config = dict(
    n_layer=11,
    d_model=768,
    n_head=12,
    n_kv_head=12,
    head_dim=64,
    d_mlp=3072,
    vocab_size=32000,
    activation='relu',
    norm='layernorm',
    norm_place='pre',
    norm_eps=1e-06,
    positions='rope',
    rope_base=10000.0,
    rope_fraction=1.0,
    qk_norm=False,
    attn_scale=0.125,
    bias='all',
    tie_embeddings=True,
    parallel_block=False,
    init='uniform',
    init_std_qkv=0.0209,
    init_std_o=0.0,
    init_std_up=0.0209,
    init_std_down=0.0,
    optimizer='adamw',
    lr=0.000724,
    lr_mult_qkv=0.7,
    beta1=0.9,
    beta2=0.98,
    lr_head=0.0066,
    grad_clip=2.0,
    warmup_steps=291,
    schedule='wsd',
    decay_fraction=0.604,
    decay_shape='sqrt',
    final_lr_fraction=0.0,
    batch_tokens=[131072, 262144, 393216],
    seq_len=512,
    doc_mask=True,
    train_tokens=1611000000,
    steps=6921,
    dataset='wikipedia_en',
)
MLP neurons of a small language model. Each row is named by its layer, matrix (up: input weights; down: output weights) and neuron, and shows model dimensions 304-399. Each number is 128 + 24 x the weight over its row's rms, rounded and kept within 0 to 255. Numbers have three digits each.
After each neuron's rows, "fires on" lists the tokens most often at its 100 highest values on Wikipedia text that the model never trained on. A number after a token or word is its count.

L3.up1218:124117152063178175139148094113117144126132088143150110126185119115121118125143100098124158098134147140149179125125154143093122136146128123102142177133159147108157136136137098117109136144129122123116125094132133133145134094119170106181116110120066120140149082106129155119122131115154105150
L3.down1218:137136118196104105137120166148156099152132163125090137131105124117130117135127127158134082145120080106142097146140099093159148104119109131166108075138124119137104148150128139139171136108112112126158150144122100113086113161126097114094152165131191130101112139141136112146124130156086125094
fires on: " or" 35, "ler" 16, " A" 7, " another" 7, "l" 6

L3.up2411:115103136071132166151145114079102077093167099139137096136112126171042105107129120117169154157140135135123107139142095127110125105152143139174118155151148139136102152123131152167154096139109128152154073108131142125133098144135103118123081104110126119106089092134129126138117100129101146123
L3.down2411:131129134126121123133127140149137168164122155103141163134147106083202138139146133111105126106095126122094148144128188163148119114118098102118143136122133106127135116138162113093108165085143180142070138156114141108145137125124142113162138142130115187142140127095102154144116120119123104130
fires on: "s" 66, " name" 5, "or" 5

L3.up181:125129123125128157130077159142083172155121102144154137142148166132087122116114133123145149111137125155118145152154109137136147141104095146169132117190110100172103127129166095124152117121131149099102150127089140135129114117122133114086138153145141130139129103100127126123163154132095094115
L3.down181:121147140095141071117131089115153123142133135110126099128111089087161103119190130157123143112098117111144128117122169108122119149089161134100151125102136146110130127111126127118081127148122098148129110086142139126097114137130129143155127138116160139134162167144105152146116112112120154182
fires on: "man" 45, " Man" 8, " Young" 4, " his" 4, " Smith" 4

L3.up1105:126100141150129115168128160156133103122119147119139144149128117118113152109071093130161116129117083103104140158125089118174097072126125121143094116096154125156155109149105124167134172116137144133139150106146123108162109113118142123126133119151116130136101148113121164143141119134125146169
L3.down1105:103153106091124111113134101077128167127125129131125119125137148116116063114194163116111158128131163172141110075151163136072120187136114133125124119176138137107125164119144141092127094143109094110160114154097140166109150142129095150107142146110139118110143124115145095140139137121127151095
fires on: "al" 24, "my" 14, " time" 9, "re" 7, "red" 5

L3.up2435:108140123084100172101123111130106127181145154141122173160091114147117142155111085114121110136145113122142130127133138141085111135096083121159148140099153109120161100144153137097133166089166125114146111108108145107175095141141122125125133101153117142137082090102097114124109175176073081145
L3.down2435:147114126167135121147130126118127165083108131106126078106168132103114123087168163151138144134133129133120158137111124086139149134149168163049111102151114160106115156126097124144113087145100152121086146157124114156103138091146130117120126157101114109124183150104194145144144104102160131118
fires on: " States" 33, "ist" 10, "ologist" 5, "GER" 5, " team" 4, " footballer" 4

L3.up1234:133152139125087085133107116103124157092118120163150151127095095117124142113131146125133122132121130100109088091149115099136143109124132109124103126105121131062127163132145137144066122141121129129124117122128094132110146141133120123120159113095124130170114160160110105150131092133041130096
L3.down1234:084166137119142173142149148148139129136111133096103113138157135132128095148131093111105155132115137147117164165120128156138110131129142158105151138109132146171124102127128139097218161111156137145090146144131151122136132125120122115118086138126126135109149118140127135112137144135195131134
fires on: "'" 34, "ed" 20

L3.up3041:125138111099136172114125106114105079159132154134189098129109147134116091149124134097140126114150131109138146124140098105102157144128108135139110151138150124145134148089120151146140147099157121134106131128096141142128131135118123137123138093141128092156103128127134124103126136184106073144
L3.down3041:154125131121129094132100137133146187137108101127072138133139094134135153100116124146123139140085134128127120162123149150164090103122169110093151126139104147105111144132140081131110135143111182118135146142152113114103131120143138127103134157130116177107158117121114119172140135098125144107
fires on: "s" 30, " Records" 13, " states" 5, " party" 5, " label" 4

L3.up2853:130139057143134128168117108143135094104145129171167133169085106118133116121139086082152131169143092154110116106126096104120139121128088111122101168100170091148135149138090116156129125142110155152163111145109139153115108147126155155153146134176113130088147104122106101121070079177143102154
L3.down2853:097121157091133136104119134130117141123091126101102113113166138142139119102126156180116105104117176107128134148125154113132109175135146100129132096173096141126138078089140122117113160097164150134106158148112120136158169100107117133129111132092161164143112126079150146139166141040123089097
fires on: "s" 31, " series" 9, " later" 7, "–" 6, "th" 6, " band" 4

L3.up1410:132134120131075131102114178110119121159147150136145148114128098133131137137157098097154141113144131144107106077125083126132124145116110188127149148167096129113141193133153126147096100166133166148108159124104129145121126136120143136090119127113104086104116071135118102168094132138125107099
L3.down1410:138170099156119176144147091142151112122140094120072122118152137160098110153125101156104153100155160113177137127091158115083154139136121091169122109109134126109084158136130143107138143111100115131147134121154107127134131132104101174107162142132083153141156176139093139118113144085106131129
fires on: "-" 28, "ed" 7, "17" 5, "60" 4, "40" 4, " 18" 4

L3.up2862:136127154114108103125155075090105125085106086139092123148107106148112136096140153113110165117145137128178138113105131095138105154128101113134117111120105084123168089126149103182065183110125160112096105096177148166111113129145132140156154142124147125103152108138133108119112143156137145139
L3.down2862:092122123121103144138152162138133132166106167144169139119121132102165143158135113145144152122092139115075136121086138160145137074113189169089138129141174159144085136101111149098147149112142133152136119175098141085145138146111125098122150119133088129116111137099144149140128139123115145152
fires on: ")" 16, "tic" 10, "'" 10, " general" 7, "org" 7, "ate" 5

L3.up1141:145124166144107157159178111147135123093156137142104093140137075130119134109149139094132138141160121173099140126103129100161129150113168120115109151101146126122169106147123109114159167126093108106124097133124091144127140150118112155123111120160084155123110124115112128105118120156125108130
L3.down1141:124121092107140121144085140084093144110092114112154149105114112119132117106113106165117178126088124106126141130163117123072125119157157153162142142158093144102113143081148140152098113153132113157131132079121150103168096121113151101158151132145142124135099129116127124132138162128117138126
fires on: "s" 26, " order" 10, " 15" 8, " Charles" 8, " Francis" 5, "es" 5

L3.up2531:154098145096135115141124167118094180106105109115111097105131142089076070131120173100101138137092097140152126137099129118162153125139094141179128144144171166150148134134120144161113127153151139119133111154121128082147131113134138130172093131148168137159152115125120066137143183117145118150
L3.down2531:159158121140156146103119085105160093127156121152095152127126131169139174109141081134141117144158151109102119133160115134107097115147140117101144129116114063109122136124130134133126141104122101137112131102103133196128134119131111103065148130113083092087113147131126158121105104119109139106
fires on: "age" 14, "'" 12, "I" 10, "d" 7, "Tom" 4, "Pro" 4

L3.up120:104127135122115163136111104115118105194157120192140109089140106146091169109170117108153162114158160105148105105108087086157112123121124144170112120132144139127124136102088138116102134129111122111123121107120043158174155131084102146123155108108123145118113087165099135169187108138119157138
L3.down120:163132137149145114098118140140124136148121105108145180102117130115132084141116151126136138138084072182152144132071142140136104110147113136095151122139137134140124142132135080125118148145116128115154133131121154114094105098125115090161126181130132137100127141123121117167134115124085119134
fires on: "s" 66, " platoon" 5, " clerk" 4

L3.up2256:163083111119144121144091175115114100112105102119142086131149128133166132088108113109191139079129135120150121127119147120091074116098128157194131151155190127171121150146134056095140124121121112109114103108062140113121097171105082135126113134203133134162129156135100136154170092088120147144
L3.down2256:105135128132118113114148082156174180176150136151104173136130136093119140170137154142086094147114122120106140125134128150154178156162138122081121131084097123083129121117114170179116118150142134158152135139201102135105115115161189136116123124095110117117126151141130109102130161134133104125
fires on: "al" 25, "W" 12, "es" 8, " (" 7, "th" 5

L3.up2561:109138141120125132116123133109167144125158098149148124143133153105180138147110129132139093112102149163149139165140096134108151155143117113115172123145132161151107125118178106095123124133124140129126094123146089113118109076121114158135114126125153111131160151121117127135113114136097141130
L3.down2561:119157126144155123119127125129113113166087144106112115121138089121074127102201106129072168147131108054108118110109169121123089089097116127171078115142137134114135129137121154176135130150151132147122149122124126099119131166144163105112135123127118142139103126140136101130146143144155097133
fires on: "i" 25, "t" 22, "el" 9, "sen" 8, "un" 6

L3.up471:125133090101140116152082123119123153146169140125148116164141095143153150110125137163161127141145132111172118089148149139107150137130105127127145129097124097078168152156114128169108118106146113130100133125132149103136140171126102149133130122114087132170144140109104144138124119152096114135
L3.down471:130132164150144126070155136127176095087100123119085119116116125134136096123124095075102124122084142105070131156086116084140100131108158110171101154154112135149107089107162121099111127142127133131150126127108113177157113090119155107135138095111146154130128112142110098137149154143126126114
fires on: "ed" 25, " on" 10, " support" 8, " before" 7, " captured" 5

L3.up2031:122162104151105130116128115119127110095136126138131148102085113133122093120158117143137110136131127123168113119130145140128131149145107105159111106149111173102131115125175141158162178090120136102112125180118151088086122141102141135117118100112117145094117104099109114099139086121119122152
L3.down2031:127093138102125126168145129130133127110127134133109131107165119129131130141113130096141170090138114110090128134130135106155154085119153162141127134136136067131125123152096108100110111143137135141140111092096138135175156139158101086132148132107106096155150123111177141160109140166123119085
fires on: "s" 76, "er" 6

L3.up2349:140122130123118145150107129096108107078132133139216136185133115130133142146123126141087132114156092114138132130129174126145124112092101162134167100098104183084162116136143096142149116124164129162120109113151155133118130150139102147110115077113145109122141131140092091141165139145077095162
L3.down2349:098119145134129144119150141149101156141142127134059103092143124103107113104148118083163130129089136139102165091150058139136132147145149114130120127138149084148119118107099153115117145153091124105127109147080126126158142063137162113163107158163083126115130118114179185111087116160162149086
fires on: " between" 17, "in" 12, " from" 8, ")," 5, " 7," 4, " households" 4

L3.up969:130099134103125134115122139099145123147112116124161149122145140122095112123157069119158140138129123102130129132149136087112134099110145109098089158135163158094132143126145113130135153112117090126111104111132131161124144124117122113101134062120161128152112118104107107128085159143085111097
L3.down969:102181138161138109156119121130121152105109125140130120142107119096140108121113163147123122151117159123116147147125156130161150145167119132169149099137101104132122134111112113136120131142150195146130160146113155111077122105124121140100133171111138096144129154147137142143146096178147145168
fires on: "s" 52, " platoon" 5

L3.up1419:167118136127102160100156124128119112135107115149115153115120086186095147116166111142096125151093140114145099133147149151141102133167186134161145098118120155089145120164170159143166122169088137137093089149161127136145109142110142114175118135131123139079151102131122128095137119082112138147
L3.down1419:098112138142120097144112142092107129111136143129134127133197138078105140099087168097185163122122155127133122118132126105154130128128051148132119130163113089157119138120146110107158107091143187120181130105087151118116178089119087078119119130086121132162147126101164114161100099163098115124
fires on: "es" 41, "s" 17, "ie" 8, "ke" 7, "er" 5

L3.up1274:142135150179180108136145088139112144090130069111166138133175125153118133125124115109134127148148141119123099129133099111130101133116114119200140127135126125138172127112065115117136206115091140108129140103161101138116132142091146116130097158121130131102126132144135124149082120140136128098
L3.down1274:112121124062077147137137137118131107179135196163104086108120100124164103151125129114133139109132106119142148118125142113125128154134148134091091135124110152123100128122171147124112067165159124166139135131097132134164113120151115117099159095127149143148073142132117122108163133139119142149
fires on: "a" 20, "de" 16, " too" 8, " do" 6, " against" 4

L3.up2998:098155134122080134110167174113125096129114118164115130132129081151158130118108150168084126100120165147072178097076125106139138081101135124115210071106136086150125104101122121158118113166089157124107137147133150113104097118143099092078100098142088084148105118152097138143158129155136102106
L3.down2998:151117117156151117135107087129143118118143132102096119151127135139120129131142122089163137144136154094137131111154137129117078174135122115128093160143108143112131153130164132070081188086156143131119107101108130162148139127099180155148139163097154138080159114133098116136124098129103130186
fires on: "." 19, "an" 15, " Northern" 7, "burg" 7, " Southern" 6, "g" 5

L3.up942:108120117162166105116143130144061129135105134147117131104132108125152140121143179133159142090138165117121135063142091127100153158142140145119143120092126164097087089103095113144105125186141131137118126095121096129130143116139092117145153117101155109100197152121123133116122142135100165103
L3.down942:152128128092091178148096122085167158152131120118115127179122100140110105144114065146107117146116137110112135151095153121168118130109091093131119138144123110164141153111155187098151163076139129153126147143109142139113126139110149133133115137116116141144090123137104094122147105109116099136
fires on: "." 26, "er" 11, " best" 10, "-" 9

L3.up196:098171135148069133112185139137098124161095146142134138147162144096085132154156110078170111096106116140094169138127120130146110118135141130110110084151129131114089122129167109133123120141123179126115091129111174157135119105078113192108130137117165130109129139084115144126125121147104140140
L3.down196:113135133127135135175040119088117095138168088145137138156131109126173138121128100122128144105137119117146114119121168137125137120141155138113120132119094075094129139136100133113175135098134117092145125096138091123121149053159165078170159122117128137153153129146146123162118091112114141127
fires on: "s" 26, "es" 18, " journalists" 6, "ants" 4, "as" 4, "ales" 4

L3.up796:133122182078120116193105118093111122135191134134146143091150151134106135120128107143148121129150087125161108157099121121142114135122111139131160140114204099109165170141130114119130145098135142102119096135107040105166140130131170103138122144156141108123121143127124120095099136085128112110
L3.down796:104117085173136144107113160166139126120082091147132122175116094138152121149139133117099117126095134143117129089152154131112135111180108122152131156128105161110106097136116158187110109152129114133111155126137181160120098114119069147142117127090109158108093133149111126161148133175146086146
fires on: "e" 17, " film" 11, " A" 8, " RNA" 7, "ating" 5, "hromosome" 5

L3.up2874:115148136114092070112154128132101179071155149136119111109118087118100117104133120132135142100121160067084070099124140097117149124122149095108129134126103134127113111160136166104119165127102119148140146155117145120138149156130116109100084129096085105164160142120110107123118092100119117167
L3.down2874:133134140142152156144100100107106103159123127105126138151129144158161131139109151101104117146138113175155185155137124155132116118134110143140108120168153102149136178065124098137179091134166162142128123086142131142131112115122175143142168110152137139105056132136128129109166162155109120083
fires on: "s" 37, "d" 8, " Michael" 5, "is" 4, "-" 4

L3.up1618:165113149104084119151122167169093149136162092105121093118129111107176087095126106150150179107136126112106133065076164129128121142126107127126103123098130076136122161132116155158071167141128128154150118113107127110105142134108144131070147085118143091149111148180123091104149136130119110078
L3.down1618:136172132122144137112135108139157132128118127160146150121108157166098142166147126149113134123166126150171131157202076149117138119128157126111160106149121166095083129123183100128111118143109130100132137153125105161112121163167105148149134199143129128127150163135127115132113144139138158149
fires on: "Lab" 21, "s" 15, " no" 6, "ous" 4, "y" 4

L3.up1363:154114106126136135202118132098080114115159111179166113093127140147082158147126122096139149134081089146101143133143093085170108154103135144147105123124116110120153098108132110144101156121152161135141125127113170145115131108125127082179146102142132098129153086100098122140097159139098165156
L3.down1363:124120150116116151099119132154149125125125155072078207177168096116141117108126114151125137126176136126162119114120174160090142124103144140154154113137108126130097135139136126128135095125095066130110138135113110130153123141104149154119125118076125205117106133128139115158147132129152109104
fires on: "s" 21, "e" 12, "th" 12, "ence" 4, " Centre" 4

L3.up854:138147115091124130094129178136110114160121129105131152120129150132138109108118104107124125134133108151109107115142106079123098138096110139136113116139158157204119176130145114167112129144104152116118120152108141135115120102098159081120162079142143100169108106082092127119142123136080109084
L3.down854:144100144177137106166145119137118144073130094169125158151100130141075125171106149109123126128124125090158149092129140139165138126139117140141119136115114113089133099088118155083118130124145104131135107072126129097146154145128074150146116169117111133084143153135139135086113120134176134187
fires on: "." 44, "k" 14, "n" 4

L3.up2264:120131131164110131119123152126135122141109147075161108180170138127144110100148074166128127135096126160146143155135137137095137130139130150168147076145157111141124193146139117118173105113109157144146106153098140133098141095116120131121203159119098128061114137123130140145141138119117139129
L3.down2264:137162103106155146161125105167100126082153094131105149110116121122088153110115174105112140122174127119105125134126134082137100153115094130097129179147132125114146054110126128167088137139125092131124142123148112125175114149136101125129067083153136123136139118138127126118138125131143126137
fires on: "es" 82, "ist" 4

L3.up1402:109101087157139111124080145145122153097125074114088134134119116115088072167110153116113111135151099131136144131096141064122135129130121161150132089102120143124117123114144110122109160135143129131137169126157135111126089172110164168128127121151154112115139128114092120138177113089138123096
L3.down1402:169115156114113145135172140142160112141141181170161114139135121132155164113151077132109143135130122109106102105116099163141144125117162080115122138141141112113107120131139123157146106105133144110142121130106117139102150076161128101136136154057132131144158106118170119145115157175112127192
fires on: "th" 55

L3.up1268:146121096165099084159120079150088154124151094153175161175118146157111123134097095109189123093124127124150145135127169127158097098096142136137132125124177140089132182155138156129128183090123165092139123113118120144113094129130122116132133125107122116124116112114136126124105123086099103127
L3.down1268:102129168089138171076137164123157077109139170117079094136148106108146132135132113130065095132154118115110101126130082120121123138098145117144114122145070117164104094137128077163128099173164093157099127135134111155161149110125150132146145118120130116153152133132126124156150133172156128149
fires on: "s" 30, " /" 19, "th" 10, "able" 6, " being" 5

L3.up2095:077140150127125140100138116155142184085111119143146133153132139140121129128183150115125096158124084160127115130148137131124120148131091150130113145127140119119132114150130119137123088163139139147108139129156113132101157147132114133128097128135109142156155133096107092072085131088148130167
L3.down2095:103105081146124131144093152098105043176126158098115164085141138116108115130066085126098167071124146101147115126110098123123144107120171130136136101134135135129130154125123149104150132097120120134154095112080139143174095098123149145179175136088133124121126104129150132165128125156105128111
fires on: " them" 34, "s" 9, " million" 7, " home" 7, "t" 6, "ary" 5

L3.up2331:112100094121154096127136146147127140190180121119117119119100145181109120125082142111073113143120132169087158153131109130096151114117108129122131102133134148126126119144139090102113124144158161129122153164107063179163096122133157100137113125122136101152125141162120165152094129155124137076
L3.down2331:149140129140095146130142097089113127056105142153127164122154089116148114131188126143149156141139134081151107111093169127146111129096144164123128122148157096131130142118107159151114157129101123132126118136152177086153111108127099158086128138143132153099125125081104081134129104090105143211
fires on: "-" 22, "." 14, "d" 12, " following" 8, "v" 5

L3.up1558:149166120102099174108096132117131157116131130106078110119157131128151148093150109117123146098106113148085146123145095149114103132121120158118135160100103110162159105129113151143108124128136136139111152149075102175096125125125138117123166134099140119100155121116124091130136146146113122141
L3.down1558:071128154109118105141147141141099076113132110134208155107074091169112076137142148115133106170141126104144135113121157085127128147107145093154136112153154117126144136081129082132158106153126134129128129129159150133186118084098108127137102118152129120137111124105111180101127105112114117108
fires on: " also" 26, "o" 10, " there" 10, " of" 7, " now" 5, "p" 5

L3.up2797:137150117112171105159081094131155125145125154146134062114167084086147097118151145134135107106130103077148128075124143082141116113107115153122104161115117103124148137147141129154136154131175150164158141124120102150090160108112099126107117092060150127147166104135087105142100116160096103170
L3.down2797:121094111141102166113154182133125134119155084129127178125105147160099186131153100102119140117146134136069142152132106165142130157124151110055167096125151117122126131093131115073123133177095122110093131140145130116173119175137130122121133124183114136094129134128124152122125128110138125079
fires on: "s" 47, " " 17, " for" 6, "y" 5, " with" 4

L3.up522:120165077138118149125093182144107112134081088146084145123127123102123115139158104089127141151134079156090123121159155078130119106119134135086142052138132151160140170126152089164126159130146160125102117148144114125134117119106090114082134072153112136135149151094106112112099125129074104115
L3.down522:139084158161142141131147089083143142122166185142200108122152157121118093106093108182128107114114121115181133124108100174113152154132114146176095153119130113111131087121113138112123121103114109121107132113095139184115134135133133108179158153108158130116102107150122148142164106158140139122
fires on: "th" 23, " election" 20, " state" 5, " albums" 4

L3.up3022:122143133125176116120104120131111168088112084134145128106106134113107158143144138146128128100162130146116120121128128128136078119163132148155138111147094107100103159119077135166140135148146163113138148128150128138142133164131123148109116135117110125112115153155127104133148139078121096101
L3.down3022:129121095126061127120165131099122101169119155156126132154145108166186102148123131138135095168075103163151142163094081140126172142095108147104127123123133172140138126139166125098139110131128127151089101101125143129143142098138110100137139124127123123114140094100098121124111110129148138147
fires on: "th" 50, "nd" 6, " attack" 5

L3.up406:116125189107134153125085114150142193125130086142181136134099149153164078159122116170145128125149071176120087154121143113173114123133131135140099071148129150083107131122093115153127128079136119112147120164159111124113119098139116150144145093150178135125198121124123128167122102127115136149
L3.down406:129136072122105067136158123124131088126090150116136123128150100074111144095130112091112146127117149097089128136102102132116141138101129098101142158134131086176112157115134122110132138150124100140083143106122139151139116139120129136093127143115107119123087150138126137105159139129130146113
fires on: "un" 13, "i" 10, "bo" 9, " front" 9, " positions" 5, "in" 4

L3.up2420:115123125082121111144127172122134101109177117143108125089134158127125122133169118123149146093122141121127122081085158124131108136106144155123133139134096135114090154096102074139143084149108119096083139152155076086168158134149151106101141164131130128120193136164096130131128112121148136139
L3.down2420:143145146150130139120147107118116147138104140107160146171140100126143140098112107102099113152118134125144137149171098130103142129125129077119131130114165110100137110161143162131137147129147157160183127118104154181087109122111085119165116128131125117113092141116152116127118155146104140108
fires on: " micro" 20, "-" 9, " Rio" 6, " First" 6, "ah" 6, " Shevchenko" 6

L3.up2870:135121038162115136147095106121143149125100169149152103123092109160132116135164170118161127121131122115137120111086136097140128146129119171080154149149099160151151084104100127121069132123147095123125106103113144101117131053135098099080138172120104089113161114149126085117101135117156126160
L3.down2870:124153171114124134115153129132130102147127089127114172157113128114104154159084100136089120138106153145101152126117114139148138098078121096156117080107159093077089150087164118118153130138134145147153126150119114164149135167118155179171092101131154149146107159129134175154174125125074157098
fires on: " its" 36, "al" 6, "ole" 5, "duct" 4

L3.up328:123124104136104107156129143139105091140141179120145105161131068137119102162146101140163126085178159123107143113132067131130158157131107134164099105160139145113137181129133155131105169164138131153131138099126106141158123122112114128122130125079148127141181115128094094148137093177126131119
L3.down328:153129117154155160124157119096141178153173114152143173121146122147119122114114112136122173148081093113149149146123150096112132109138124123139136127140120129141118148115158161153097129105148155125127146166122157118129087070145130118145138080141137157119077120103141134133104108124117130135
fires on: " District" 23, "." 12, "R" 11, "District" 8, ")" 5, " district" 5

L3.up1568:124119177091115136112117171105136153139141111138130084157091143136152099127167168170080139145152121148100154116141103146125127200116080122102113087136108115109101114089157096153161116118124121107138137141155105105121157111129127162103087132115134129132162141114134133127131079123117151130
L3.down1568:145123108156122112132189132117097139110128144101106158103155127109128129153093096102187120120100123086165117138121160084162127052141130135194139129137151135157139139199112150118122107132139151143136090103110146128148125146109120119117167119131127109140108105096129133114111165139151094130
fires on: " •" 23, "ing" 21, "z" 5, "um" 4, " Mall" 4, "-" 4

L3.up1679:108151138123107143129156113133116123103147149122128128143107150181123082214119127140129114132183090117115125140092089108167098132105117123144145072110123126120143100134163126206110121124132100143141102126187103089127129111120158102127129157153143133127199089138148141147146134087147117111
L3.down1679:108075096159128121118130159131120119148124131147150133155137104084131125066148132105168173110091158137142130111175131115112093102175109110076103132157149112119123135134103119107147127140088159131130083159076140163155116126128115107130140091105092134140101137110123121120146135178147143108
fires on: "\"" 18, "a" 13, "i" 8, " book" 8, ")" 8, "er" 6

L3.up735:090158155142137135136150083116135130111161094162139127124150121115086111149132125113173150124142121109126124122117108139158163116108091119108090143132165108152158141129119093149109123143116135108156116159107106118098128139070131136155137145131138137129124102098101105122149140146113121130
L3.down735:145101123125100119131101174093097105123081161119123120133134092114170134079111126128124138132123125144110110101093170119102132111138145154191124133175100143107099133134155145102157163086153137146093136138119133133163115089144152099132119109097138138146114125122159131149078106094123119110
fires on: "s" 44, " companies" 5, " itself" 4

L3.up1102:098124140128073147124148092116146115114118126153163141147107149114131130149138132149131145119112156160105126110104156095147115135135127127154088108148120166150097116155128140124106134111142148127126162094109105172186097146100194140107112170128129122171134108118126091127141111109118072104
L3.down1102:144150104118160133178120148137133133199169166089118098141114118139113115131115096143127134168135092097153127159134071143121165124080124152095163156106212084085123139139136094148141146122117122119132126180135141118072150090137088130152159124090141140104142105108119109146118132151126137142
fires on: "th" 32, " number" 9, " 9" 5, " Golden" 4

L3.up519:104164136086113143142087157118134151156157124151123182157123119120089094153105123109106099152140148155110143113122134113113141102103119120086142153107164164163176129159129130098132117132182125157126128125129144162126151148135153154131133084149141097151109113082094136107135101166128077156
L3.down519:186090120149119105118152095128127130133101113117122080115148140148156158097161119136155160091118127100135122137131124134138091159176135148153106102164089088090100122103117105141144145113087163116135140130130098110149118124124116102130146134093117141106132152171142133131122144110101171100
fires on: "-" 25, "in" 9, " households" 8, "is" 4, " season" 4

L3.up752:139151103137124097140142069078165116117165142167133158116103098151145149163148142092152178149100136131138125130144142139116124105107158127131137148153099116106118115145094124098142140118097126148104154100105135134093090146143159077130144112084146133105139130126129124142121079086111103137
L3.down752:113138140103133156132101174153104149139103124095122124134128140105097089116106108154075090099160112132127129138086106072172115147139137159103127130091131108126141125101146114147113124135140144120131113137179117169155129118086104177149140153132111112148116113125116113128133165149154151118
fires on: "or" 20, "ed" 19, " same" 9, "ors" 8, "PH" 6, " per" 6

L3.up2022:122139153125150147146080188140118131080108141183107160132127127097106081112092095130088138103128158137133116155089113136119110125090103125107114126133104151154138159104138082156114161135107157129145129119082104097144152117112131144098111123176073110116145145156116128098182156132137126171
L3.down2022:159099138118129122132177074085128144126128129098157096129150142130142161108129172119179125155110089119145136106174159142115121129155107128162141117119169114132146109170139165123140070133164101106099119158170132175103101133103146098140151153092123116145119108120155164123111119181094120107
fires on: "re" 14, "a" 13, "al" 12, "har" 7, "sche" 6

L3.up651:100168153129094118141149114085118101138139185194162135132131122102122081113123104116135154149130128098098119127127134052127139123136105116145119131100122132086121126122144122122130165116170119118134110157123127126144158150113111126118092125088099128161102105078093102101109137162084090148
L3.down651:129159142124158123145107094141131174119110109131148157136112126140159107149136129123137129122108111116101122128157116167114131105123131109109109134137140160150142145139132133122156112119174125141121130126152150130106107141160166120108152138155155133106144122150215106122147110107097155129
fires on: " ===" 24, ");" 20, " often" 6, ")," 5, "\")" 4

L3.up214:159129137075112132092158142103098158135089077139126114084124105113117108128101121129182122108111126109118113150119157134149112149129098156138136096124130109112136164110143102141128132125149118160140095110112125127119142120135146104112163151170137141158172138161130107101127116162071127109
L3.down214:108129101126136142124082113138089099143131156116107141167114155141139144113149134126101120134170141130101131082148083138100090113152138118136136152093153160106125127133146115133116112104112127106118149131102117112099146180133133159112107115107142120090142152107122128152123132097170155193
fires on: " such" 15, "F" 9, "d" 7, ";" 7, "'" 7, "Car" 7

L3.up2988:135188161139123147170154106138108141124160109165097121169126087152136118114121136143081184143118096130133139145135149116147150119055138136130111110198155075130124110116121143113115166132123126169185101135117145151152124089130131195149067108143097126132119168128125116089086155140122142151
L3.down2988:150088132125126107118115142128143121114097132098161141080139137113113128156140111103158095107150143111133100108132136134096114122187121126109150149082112196090147120161135126150178105110125113097078152085099128114126126195162147100095167124086161116153112099141086129134189124118131097116
fires on: " later" 17, "ca" 16, " because" 7, "de" 5, "c" 5, " lost" 5

L3.up3008:123150125135152148111115126131128146145107123117145123177140145136142124125145117135109136131101124087149133161107137109107155126078097156145148155120141116128107129148140104143139149077156141114132118152100116102078157083124095150140160081117110117122109120149093128134122138109114069111
L3.down3008:137147138123116150163125153119105123150138107111108136094123119146091102106080102148139140175139121127141142134134127163162088138172163138121119105123117148120158133067104148127118096175102106153148136135165113127143115168115137126120089147132137096137147144122121109111147107167124143128
fires on: "es" 30, "ed" 15, " 1" 13, "ary" 7, " about" 5, " I" 4

L3.up2269:141122089104128126070128122140083114108182128140180143141117106144142143137135044146135128105120149115157160142136165150138136127107196116130172090135129104134136112106127099104121127120090129125139115168123143165162137130112120137108142145125108127165131134110124115103130144098121109177
L3.down2269:121128151137121162191109119098166132147069140119087119136114145111107084117145240098116158126146120138105111142122142116138136137100097113100088171122121115149135121166120162145110130127166101134147124084123113091117123127120142103150104096146108154096117143137125154149100102154129138106
fires on: " /" 21, "ive" 14, "an" 10, "ad" 6, "er" 4, "dy" 4

L3.up12:129146131094128137131120168107141133101153124117137106177136120147060109137135125138160139138165115143088110157126121126136120140117098110159109092112115105145154148123118137075125122094112124131116135132148122098129093094134120097110083095076121136091097098112115143137102136134123150099
L3.down12:118091133152129139136125098114110097152104116159113165096116132092213132143149111163096120138108134088172132079117150137136196160101144173107135162159138138112156148138163120170146136157147124090116107134099131127142137143115109161136144142179157132138145100108136117124123096118070097121
fires on: " family" 21, "s" 20, "al" 18, "in" 6

L3.up2413:094096142138102122131113082098159110096126130114172097151138103126139136132150152116136121117147124075136115152124097089146134134120154166079132126052149140103145104104136126125132117119103140112098098087144133183131172128145108162150111094158164123099156109120122124126133176161140124156
L3.down2413:153150122139156150147113175154130117177129131150113145105136150102129134131117087149112152135122134155116118088107146113116141126115080098163124130193119096119136153117117104139073148121174120108138146165107125072138115129108124074116135164130106131165101161124146135131106116086097128135
fires on: " new" 21, " ===" 16, "×" 11, " its" 7

L3.up2444:112104104130109130130117147131104115151126142147146116157146115136136122074168104133144111137148163114098126054106122133121132128104168132117130128144097139125125117126105084102061149181115078163156119120094129105186136128107142125097107128080145128097172113140115103143144130118106133117
L3.down2444:172169128131176115163142125107169133144164131117107147163135113138118126127069131138097141148122113092130143111109165133137136103166152136112139140154130076135136150131166136145150120098142162115128156114115103108094098151119137138126143145152118117165089175150157147136095143114141103105
fires on: "-" 59, "ung" 6